Part of a small language model's weights.
Size: 10 layers, 3 heads of 128.
Architecture: LayerNorm before each block, no position embeddings, biases, tied embeddings, ALiBi.
MLP neurons of a small language model. Each row is named by its layer, matrix (down: output weights) and neuron, and shows model dimensions 0-127. Each number is 50 + 10 x the weight over its row's rms, rounded and kept within 0 to 99. A neuron's up and down rows have the sign that makes its largest values positive.
A block is one neuron, or neurons of one layer that tend to fire together. After each block is what it responds to, as a language model described it from the Wikipedia text at the highest values.

L7.down63:43 72 43 37 66 58 70 54 68 51 58 54 40 57 66 18 53 54 42 55 38 35 54 63 41 54 53 39 48 58 37 60 50 50 46 51 55 64 44 54 44 51 50 68 55 54 68 52 49 54 49 47 55 48 51 34 51 27 28 46 62 53 31 40 48 51 41 54 65 69 45 42 57 68 67 44 49 60 68 67 45 53 39 38 48 56 76 71 49 34 61 43 42 54 58 52 47 49 56 33 52 41 48 45 52 45 47 54 51 64 51 52 54 63 54 53 54 37 45 54 49 52 48 60 60 54 40 60
L7.down108:33 50 45 63 68 48 59 61 42 50 42 41 48 65 35 50 55 50 65 34 33 53 58 53 59 53 48 46 77 55 55 49 49 58 44 58 64 44 58 46 54 47 61 66 58 53 48 57 58 30 35 55 44 75 55 44 67 45 60 43 57 49 64 27 50 47 48 40 48 37 40 50 46 67 44 36 57 40 50 46 52 49 40 65 45 57 47 50 55 49 38 49 50 46 48 62 55 55 41 41 57 58 48 54 57 57 51 37 38 43 45 55 40 66 63 63 38 31 60 32 49 38 61 45 44 55 61 47
L7.down651:51 45 65 51 34 54 52 56 44 47 46 47 52 58 53 56 42 62 55 41 35 41 64 56 44 59 44 48 47 52 56 46 50 49 55 48 24 74 47 54 56 65 40 64 53 44 54 45 58 51 39 55 45 50 51 44 48 37 52 36 50 54 41 36 42 55 52 68 43 47 53 52 46 53 50 36 62 52 68 49 53 63 63 41 45 58 61 71 49 53 55 43 44 46 49 54 48 33 60 54 56 59 52 64 32 42 33 48 61 69 41 69 40 38 41 59 42 33 44 64 47 28 46 40 46 50 25 39
L7.down844:36 41 45 52 58 44 62 62 59 49 64 45 47 48 46 41 56 58 52 39 57 46 34 35 61 38 49 34 53 66 63 51 60 55 41 57 51 51 43 44 49 44 57 44 47 57 39 49 45 45 50 26 49 55 49 44 63 36 58 40 69 59 67 72 41 61 41 65 41 62 53 56 64 64 61 27 62 50 69 77 54 61 62 36 52 47 61 69 58 36 31 56 26 53 53 45 32 47 54 52 53 33 44 57 57 51 42 44 62 47 52 54 39 45 45 53 61 50 63 49 66 00 58 52 51 60 40 52
Description: Numeric separators, name fragments

L7.down64:40 39 48 45 61 57 54 43 57 57 43 38 42 67 41 49 56 46 48 35 71 60 48 55 54 39 42 59 46 60 55 42 43 61 58 48 45 50 64 43 38 48 48 32 49 47 33 54 56 52 55 51 67 68 52 46 56 65 43 53 54 44 72 49 46 55 46 52 42 52 63 44 67 44 45 51 43 52 47 57 48 49 22 43 64 50 62 46 77 53 57 54 59 41 54 44 52 40 55 58 48 43 41 46 40 63 46 42 61 38 44 60 54 45 44 41 64 30 62 43 47 42 65 33 62 47 57 38
L7.down760:53 45 47 38 57 54 53 39 36 61 45 44 36 33 45 57 48 58 54 46 53 51 52 45 21 53 43 54 50 45 64 47 49 57 53 41 44 56 57 63 53 63 60 56 50 68 41 46 43 58 36 57 61 55 45 67 46 50 60 48 39 74 62 48 53 70 54 56 52 59 58 42 30 34 44 44 60 59 38 57 40 46 49 55 53 56 46 36 31 38 58 46 58 48 56 54 54 30 36 49 39 64 52 49 49 60 53 50 35 72 56 57 55 56 51 31 55 65 65 44 53 12 51 49 43 49 49 39
L7.down820:62 45 43 53 44 55 58 47 59 47 40 43 45 40 60 55 52 57 43 50 57 54 50 52 44 58 38 56 51 38 46 45 65 43 55 40 39 56 57 55 55 51 53 34 56 32 46 33 51 39 61 42 63 60 49 55 44 46 52 63 44 45 50 46 47 63 42 53 45 45 54 51 45 57 48 54 43 58 50 54 59 37 33 51 46 59 47 43 59 56 67 38 62 45 48 39 72 43 45 63 53 44 65 55 44 55 29 35 47 43 69 57 42 49 37 31 52 42 69 52 47 18 44 63 53 57 63 49
L7.down916:70 44 52 57 42 62 52 47 38 50 15 47 62 41 66 35 43 60 55 52 55 40 58 51 57 40 44 51 47 57 60 41 64 57 62 58 42 53 61 39 49 56 57 50 45 61 67 51 69 49 57 47 62 43 49 40 59 40 49 39 55 41 60 61 38 47 67 42 46 46 69 56 61 45 27 46 52 55 46 38 38 43 41 42 40 66 46 59 34 50 48 45 51 40 47 29 51 46 56 58 57 52 43 41 47 43 25 45 43 34 53 50 45 69 56 40 64 65 47 57 54 38 48 34 32 34 37 43
Description: Blank line after tables

L3.down61:30 47 57 47 44 47 38 34 61 53 55 40 51 51 49 29 55 43 26 43 55 64 66 64 56 33 47 38 56 74 39 36 54 60 48 40 45 35 47 45 57 55 37 49 54 58 52 59 33 48 50 47 39 40 54 65 56 41 57 67 42 43 46 58 40 40 52 54 48 58 54 46 43 47 21 54 35 75 63 48 47 58 50 25 45 36 60 56 46 62 43 47 38 57 36 40 44 46 46 70 52 58 45 67 22 54 47 58 53 54 53 42 34 38 61 40 64 72 41 38 69 52 41 55 42 67 42 45
L3.down240:45 52 47 64 52 37 53 46 44 55 42 55 39 50 34 38 26 59 41 43 51 41 56 55 38 46 46 44 38 55 39 50 56 45 53 38 47 37 19 61 45 38 51 51 59 44 55 67 64 36 61 59 56 61 63 52 45 57 45 46 47 48 46 41 54 51 66 49 64 58 33 57 43 68 31 58 65 32 52 72 51 55 51 48 31 54 60 53 64 63 29 58 39 72 52 40 38 46 41 54 51 56 48 65 50 50 31 26 53 66 42 52 61 48 32 53 50 50 53 35 55 35 47 52 43 57 53 46
L3.down576:56 62 53 43 64 30 57 49 60 36 51 47 42 50 44 60 46 65 46 57 54 42 44 43 45 44 58 43 67 56 43 50 45 44 53 58 60 50 69 53 55 64 66 51 36 40 61 54 57 63 63 59 54 40 54 46 40 52 44 36 55 59 31 48 49 54 46 63 59 56 37 43 61 38 50 49 57 54 44 35 68 55 42 45 72 41 53 52 59 42 63 62 50 68 62 59 34 54 40 40 59 61 61 58 44 57 52 38 50 53 39 40 54 59 40 45 59 39 47 52 41 41 66 48 52 53 65 49
L3.down901:68 65 54 51 47 59 50 50 50 46 43 17 37 35 47 54 53 44 67 37 49 55 54 55 46 29 34 42 61 44 56 54 65 68 42 60 36 36 38 60 82 56 51 44 55 53 55 56 62 61 57 49 51 31 49 69 37 44 57 55 43 44 16 50 40 50 61 47 47 46 55 49 42 39 59 51 65 69 55 51 32 58 59 55 57 55 35 59 57 57 64 43 39 58 37 49 51 44 56 65 49 59 43 63 59 49 38 28 60 55 46 61 44 43 45 50 45 71 42 47 45 69 41 63 53 61 42 66
Description: Mid-word second pieces

L7.down145:43 56 36 57 47 54 40 43 49 55 56 59 42 40 51 38 42 65 47 62 64 62 51 45 50 43 46 35 46 54 59 53 40 50 62 56 41 45 57 54 55 53 36 39 40 54 58 55 61 33 56 41 59 42 50 59 31 39 60 33 43 35 31 57 51 65 48 48 62 52 56 44 37 43 73 45 54 34 45 47 56 35 46 36 44 45 54 63 53 59 54 41 48 66 55 35 43 47 57 67 41 52 52 34 63 59 46 63 73 67 61 42 55 52 44 49 48 32 50 70 41 41 46 56 70 43 47 42
L7.down226:55 49 45 53 53 50 33 57 55 59 68 59 65 51 60 35 59 66 55 49 49 46 51 62 62 51 50 62 48 42 41 53 55 59 44 38 46 52 67 39 53 49 51 57 36 55 49 72 56 41 37 73 55 62 37 48 44 54 46 62 31 41 46 47 47 56 47 60 36 55 75 52 46 71 59 34 46 52 52 62 54 57 40 47 53 50 37 45 65 47 45 72 47 50 57 53 49 44 44 33 62 54 63 35 42 55 51 47 70 35 54 67 65 53 36 49 58 68 38 51 69 31 48 51 51 59 47 57
L7.down250:44 46 49 58 38 46 28 32 46 52 60 45 48 46 41 30 63 28 57 48 38 49 42 43 55 60 39 65 64 61 50 37 49 31 59 43 49 62 32 61 56 46 51 37 32 57 50 54 48 38 60 72 61 34 56 60 52 52 53 63 27 44 44 60 30 50 61 48 47 58 60 63 52 64 51 67 56 55 66 51 56 34 46 46 49 45 33 47 37 35 57 57 46 37 63 43 47 50 51 50 37 56 48 70 40 51 68 56 43 42 58 53 51 36 53 46 34 65 32 65 71 48 52 51 28 52 44 46
L7.down732:53 58 54 54 52 50 56 59 32 36 44 62 60 44 50 65 57 57 49 65 34 53 57 43 35 44 45 36 45 60 36 61 65 65 56 57 41 29 37 49 48 26 51 54 43 69 57 55 48 29 47 42 37 34 41 47 45 73 55 49 60 53 54 47 53 61 54 48 49 56 61 54 39 57 52 51 59 46 43 48 56 60 64 54 34 43 50 42 52 64 38 52 45 57 58 50 53 54 68 48 53 42 57 48 60 45 45 41 61 56 52 62 56 40 42 47 52 57 53 50 44 68 60 53 54 58 49 48
Description: Block-start boundary tokens

L6.down428:71 53 62 47 68 51 50 41 48 51 68 58 50 46 49 51 52 60 60 45 41 58 45 36 55 57 40 57 59 51 33 46 48 76 51 51 35 70 57 46 54 81 57 45 50 49 44 65 58 65 54 22 56 46 48 52 50 32 47 30 52 55 56 63 43 56 65 42 52 25 50 47 39 36 41 44 57 53 53 55 46 69 44 36 31 31 65 58 52 44 53 57 50 52 52 53 64 33 46 54 43 59 41 39 58 51 80 28 62 53 49 55 48 34 44 50 61 49 59 49 49 23 45 63 39 52 35 56
Description: Mid-word letter fragments

L7.down260:30 47 45 42 51 70 42 61 60 32 58 50 53 46 41 50 64 52 47 68 66 52 55 40 48 31 70 41 52 43 40 68 44 49 38 43 57 39 39 42 48 44 73 61 53 37 66 46 39 42 47 52 25 51 42 41 49 49 51 37 52 38 49 52 49 40 34 61 36 50 50 52 18 44 32 40 57 48 59 48 56 38 57 63 33 38 34 51 53 51 57 43 60 43 50 52 38 46 50 44 43 45 51 68 56 48 57 62 47 48 59 50 43 64 51 30 54 51 52 55 48 21 37 64 68 57 67 40
L7.down475:36 45 34 41 41 53 70 51 54 65 50 58 38 44 50 42 55 49 41 62 53 41 54 54 43 54 41 39 49 52 66 29 56 57 41 46 46 50 47 61 50 44 52 57 46 49 37 47 58 41 32 43 44 47 55 58 44 53 58 51 44 55 65 45 51 46 37 66 48 56 56 46 53 41 66 54 41 38 54 17 66 55 41 64 37 57 43 33 52 39 52 41 54 55 67 56 49 48 55 52 50 62 58 49 44 63 52 75 48 52 51 46 49 48 59 54 68 51 51 48 56 16 65 36 41 34 35 45
L7.down668:49 41 54 62 68 43 63 55 31 29 54 56 41 54 56 47 56 50 43 46 37 50 39 46 57 64 63 44 56 46 49 70 55 33 43 52 43 46 46 55 65 65 48 44 44 69 36 53 43 46 51 55 62 50 60 38 39 51 57 42 56 54 56 54 47 52 40 49 39 59 50 38 53 32 56 50 35 42 49 44 59 56 54 91 60 66 58 27 50 46 64 54 54 63 55 40 52 56 65 26 61 51 50 54 50 46 49 56 49 22 37 51 52 41 50 54 49 55 68 46 58 16 44 47 49 53 58 57
L7.down811:53 54 60 48 40 45 60 38 41 43 51 65 45 38 55 45 44 36 56 51 40 52 50 52 58 79 49 64 51 61 41 44 56 52 38 51 56 60 52 48 57 60 41 41 54 65 35 54 57 58 57 53 60 44 49 46 44 53 46 64 44 48 59 55 58 65 54 32 57 61 57 60 54 39 47 57 33 52 47 39 45 52 55 51 39 68 54 58 42 51 33 51 54 34 45 41 58 46 57 49 45 47 46 61 60 36 52 40 51 51 62 52 42 46 44 53 44 62 60 61 28 46 41 62 61 61 49 50
Description: Quantifying determiners

L3.down291:56 63 42 42 58 47 53 43 45 45 46 47 73 33 42 47 58 45 27 49 51 54 40 53 43 41 42 49 53 55 50 66 57 67 44 38 49 43 42 63 61 55 43 38 43 38 50 35 47 64 52 59 42 30 45 56 42 47 31 52 53 35 50 57 50 55 55 54 40 51 46 43 47 48 37 54 54 36 57 52 55 50 51 46 56 47 53 36 38 49 43 41 38 50 59 61 39 44 61 53 49 43 48 58 61 61 45 40 53 47 59 43 55 57 43 66 59 41 59 46 37 48 40 41 40 61 55 48
L3.down557:58 34 47 32 45 61 47 36 68 70 56 67 29 57 61 54 70 66 44 45 37 52 41 25 45 79 34 32 46 49 49 51 45 47 56 48 57 59 54 57 52 46 29 43 46 51 59 48 34 45 50 58 50 51 39 56 48 61 40 54 44 70 34 45 59 46 40 56 59 59 66 62 45 58 52 59 51 47 42 67 42 58 53 39 47 56 41 55 59 40 47 45 55 69 48 48 40 64 74 61 41 60 43 38 47 34 46 36 47 56 41 46 54 63 47 45 60 50 56 56 49 52 63 35 41 45 50 54
L3.down673:52 53 66 50 42 41 58 44 42 53 30 44 41 55 44 62 37 53 54 56 47 45 60 52 61 39 42 66 37 35 53 45 30 52 44 48 63 31 45 42 58 52 56 47 44 74 53 48 47 55 43 55 67 56 50 50 61 60 49 58 71 42 51 46 71 63 41 32 55 52 41 49 74 53 30 69 44 57 50 35 45 53 62 51 53 44 59 51 49 50 49 30 51 42 45 66 61 50 44 53 48 41 60 70 51 52 65 43 52 41 39 52 52 52 60 58 46 44 45 46 53 50 46 33 41 47 66 70
L3.down980:49 62 41 51 60 52 42 61 63 34 61 55 56 38 56 62 61 52 51 44 44 41 51 45 34 55 44 53 44 33 56 64 43 56 51 47 55 43 46 62 55 54 57 50 41 68 49 53 51 45 47 55 73 65 65 45 37 65 36 52 41 41 32 53 63 68 44 52 54 47 46 58 65 52 57 51 51 52 47 41 51 57 55 49 51 56 53 23 35 47 66 44 43 41 72 34 60 54 31 56 56 40 53 51 65 56 54 50 64 55 65 62 60 67 32 43 42 60 54 84 45 39 56 43 41 44 49 46
Description: Word-completing suffix pieces

L3.down78:45 53 48 58 40 63 53 52 36 53 53 40 51 48 37 54 51 49 48 50 62 35 42 53 57 65 52 61 53 22 38 34 38 55 50 48 50 43 47 54 37 60 49 54 68 47 45 57 63 42 50 43 66 55 44 68 52 66 46 46 52 51 49 62 47 30 60 38 50 47 46 48 91 58 41 62 55 41 70 59 58 39 49 49 37 63 31 32 57 73 46 52 66 44 52 59 61 64 32 28 44 54 39 55 42 61 46 64 35 49 46 51 52 35 54 43 51 32 72 64 53 42 37 49 34 42 59 47
L3.down153:61 41 45 43 64 61 37 61 29 61 59 46 35 50 68 60 53 53 36 59 51 51 45 52 53 36 60 70 33 55 46 57 50 44 68 44 72 56 71 50 52 50 56 43 48 46 61 41 52 52 44 47 35 43 41 37 52 73 23 44 60 39 38 68 69 59 45 63 43 43 67 60 46 26 51 64 51 48 60 60 33 58 58 54 61 66 34 48 59 42 48 32 62 49 47 68 62 49 59 69 41 51 45 58 46 57 38 40 44 38 43 57 60 51 49 50 56 40 62 61 57 42 49 39 35 38 59 59
L3.down674:52 54 44 45 49 50 42 59 42 52 37 63 56 41 61 61 57 81 36 69 59 59 54 72 50 59 41 33 54 70 65 80 38 45 54 50 53 56 62 49 69 32 65 33 35 59 48 54 61 52 37 40 48 58 42 55 45 49 33 51 56 43 38 48 42 44 50 57 30 75 66 53 38 50 49 42 48 45 52 66 54 63 59 45 55 57 60 38 62 38 57 34 43 42 64 53 44 55 56 52 53 53 64 65 83 58 59 55 52 37 44 41 43 60 57 57 54 54 54 42 54 42 52 12 47 52 57 51
L3.down800:38 50 39 64 25 51 39 51 47 37 62 54 42 48 62 71 56 64 69 47 35 45 50 51 63 40 68 64 58 50 50 49 49 30 53 29 54 59 68 46 51 53 49 45 38 45 62 67 54 63 56 41 45 67 55 54 53 52 48 48 67 51 52 59 56 50 46 61 48 52 54 45 53 46 34 53 56 48 53 47 42 48 52 53 37 35 46 49 55 56 58 58 41 47 57 51 69 48 46 43 39 56 33 60 58 63 60 44 58 43 32 48 52 69 49 45 53 75 56 26 54 69 47 49 45 53 66 44
Description: US abbreviation letter

L6.down945:49 57 54 52 71 57 62 48 52 63 53 38 36 44 58 59 56 55 50 70 35 55 45 61 54 57 35 50 51 55 45 77 53 51 40 40 32 39 40 42 53 51 54 61 58 53 60 67 57 63 54 59 51 60 36 44 50 65 58 56 54 57 31 53 37 55 29 54 42 43 45 45 54 64 38 48 37 67 59 44 43 48 54 59 41 58 49 54 59 72 66 45 44 36 57 49 56 60 50 44 47 34 47 66 38 41 49 46 57 54 62 35 58 52 42 47 49 51 57 50 61 55 37 46 53 61 50 61
Description: Coordinate and table punctuation

L3.down21:49 50 56 46 45 41 55 58 55 34 35 44 35 49 56 45 49 52 59 46 51 39 42 62 57 37 51 56 51 56 42 68 35 47 72 39 71 59 73 48 58 51 71 50 50 66 43 52 55 42 59 56 44 54 61 39 71 54 49 44 69 64 60 52 47 33 35 43 60 55 44 41 47 50 47 65 57 30 54 41 37 47 38 56 44 64 53 63 46 42 66 26 46 45 36 47 64 48 55 50 40 54 50 52 67 27 63 45 45 58 49 51 63 48 57 46 49 45 46 52 51 21 77 62 54 47 63 52
L3.down135:52 55 54 44 49 44 66 46 44 59 38 59 34 72 38 63 46 63 45 58 61 37 61 49 54 55 27 42 67 35 57 50 48 27 59 66 60 47 43 48 50 50 47 58 59 28 54 51 47 40 45 56 32 54 48 62 47 61 52 52 59 45 58 51 65 41 43 64 47 45 54 33 41 41 49 58 39 29 51 50 52 43 51 46 47 47 51 71 59 42 45 56 38 55 50 53 38 22 49 44 47 64 59 40 49 45 57 41 55 39 53 52 52 60 31 67 56 57 43 46 32 37 48 56 30 55 58 37
L3.down209:34 68 50 47 62 47 36 31 46 41 41 29 43 48 36 57 48 64 65 62 60 38 44 40 77 53 73 45 47 54 42 44 29 39 60 52 59 51 56 57 48 55 50 35 43 57 48 44 60 43 44 54 55 53 40 35 62 46 36 57 66 36 52 56 51 34 46 51 63 49 35 47 63 55 44 53 54 46 42 52 57 54 36 51 56 57 60 41 56 41 54 45 48 50 52 39 76 64 62 57 55 40 48 52 58 49 58 40 41 54 47 49 47 55 33 48 62 48 56 60 59 21 38 47 49 44 57 57
L3.down945:58 41 52 61 42 58 51 58 52 49 35 55 46 52 58 45 47 59 55 35 49 48 58 62 48 44 64 42 41 33 68 78 53 40 48 28 65 56 53 50 35 24 47 37 30 49 25 53 57 42 50 37 40 49 51 50 45 60 52 35 66 56 56 65 57 27 37 52 63 53 44 41 39 57 56 64 58 50 60 44 43 55 43 49 32 44 48 37 44 48 50 51 52 46 45 54 69 44 53 53 48 53 39 47 53 54 55 37 30 42 63 54 63 50 37 57 66 59 56 45 49 69 45 34 41 40 51 59
Description: Quantity words and completions

L6.down758:51 59 49 52 37 36 56 52 41 44 36 43 50 49 52 44 61 55 62 46 63 48 55 45 39 42 49 60 52 52 54 62 60 44 65 53 44 46 65 30 44 35 61 46 40 50 50 46 50 43 56 59 49 58 44 60 65 44 56 39 57 49 67 52 62 39 61 58 42 46 49 50 50 67 34 47 37 44 49 43 36 51 41 44 63 38 38 56 63 43 53 51 51 48 45 57 56 41 43 60 40 41 53 55 49 36 63 42 44 45 54 72 56 46 51 32 56 38 44 55 58 33 45 20 50 64 42 58
Description: Blank-line paragraph break

L6.down734:48 42 67 45 35 67 47 57 47 57 66 54 47 43 48 56 66 49 37 44 63 33 36 53 25 55 60 56 58 45 56 36 56 55 50 51 52 47 30 55 52 51 33 46 47 50 62 62 61 44 45 35 49 43 52 34 40 50 65 45 51 48 40 46 55 39 43 59 39 27 50 62 46 37 53 55 34 63 63 31 61 57 41 57 47 51 62 31 32 48 48 55 36 54 42 52 64 57 53 66 24 47 60 63 45 58 52 57 43 39 48 49 54 31 31 61 42 73 53 41 73 43 44 35 66 44 44 60
Description: Paragraph breaks and mid-word pieces

L3.down143:59 29 48 44 44 43 62 33 50 80 37 53 41 56 55 59 53 59 59 52 34 56 50 39 63 43 40 53 47 53 43 41 47 63 58 57 61 53 47 39 51 53 36 56 35 39 51 42 42 51 56 58 50 61 54 52 37 41 69 54 43 32 46 45 59 57 51 67 40 50 54 47 48 59 53 35 62 52 65 41 63 58 45 50 52 44 53 76 57 53 59 58 49 56 48 59 64 55 59 61 55 40 35 44 47 40 39 56 60 52 49 34 37 57 42 54 42 68 41 40 38 36 69 45 54 50 44 26
L3.down733:51 50 57 46 49 71 58 65 32 45 54 39 66 50 58 52 60 53 48 61 47 66 56 45 40 50 64 33 67 34 50 62 41 60 35 50 44 62 64 29 43 69 70 74 42 62 55 54 44 44 42 59 48 62 59 40 47 53 50 62 63 44 49 42 42 63 59 48 47 51 62 60 55 51 40 38 52 48 59 55 62 46 53 49 49 66 52 43 42 50 44 53 45 56 44 64 38 45 55 62 66 46 41 43 49 72 62 56 58 48 52 66 38 59 49 25 57 51 49 47 54 60 64 43 55 50 48 38
L3.down993:39 36 42 58 61 48 45 55 44 56 52 58 50 52 45 62 52 61 31 54 61 68 60 62 43 64 39 45 61 54 43 45 55 24 45 51 29 35 39 41 65 60 56 64 43 48 63 65 46 55 42 57 72 56 53 41 42 34 61 60 56 48 49 53 45 58 64 45 47 57 52 62 41 68 31 35 52 38 56 62 59 47 43 56 45 53 62 55 63 52 62 35 43 47 50 59 19 45 51 48 36 42 52 55 50 48 73 69 53 35 46 58 52 44 42 53 32 46 46 63 46 44 58 46 56 43 41 58
L3.down1001:54 26 56 51 55 48 65 62 39 49 48 69 64 49 53 36 56 40 60 48 41 58 34 33 37 50 44 51 51 44 49 61 39 54 44 42 54 60 47 63 46 53 36 51 37 52 42 47 40 28 57 47 19 48 49 59 64 35 49 55 49 74 57 53 51 49 35 52 39 60 39 51 50 61 46 53 55 36 51 60 46 57 69 52 45 55 68 37 45 49 56 44 52 36 52 64 39 66 54 58 48 46 46 43 60 37 64 48 54 66 42 42 42 54 54 33 47 31 67 58 45 43 46 36 49 34 39 58
Description: Coordinate degree signs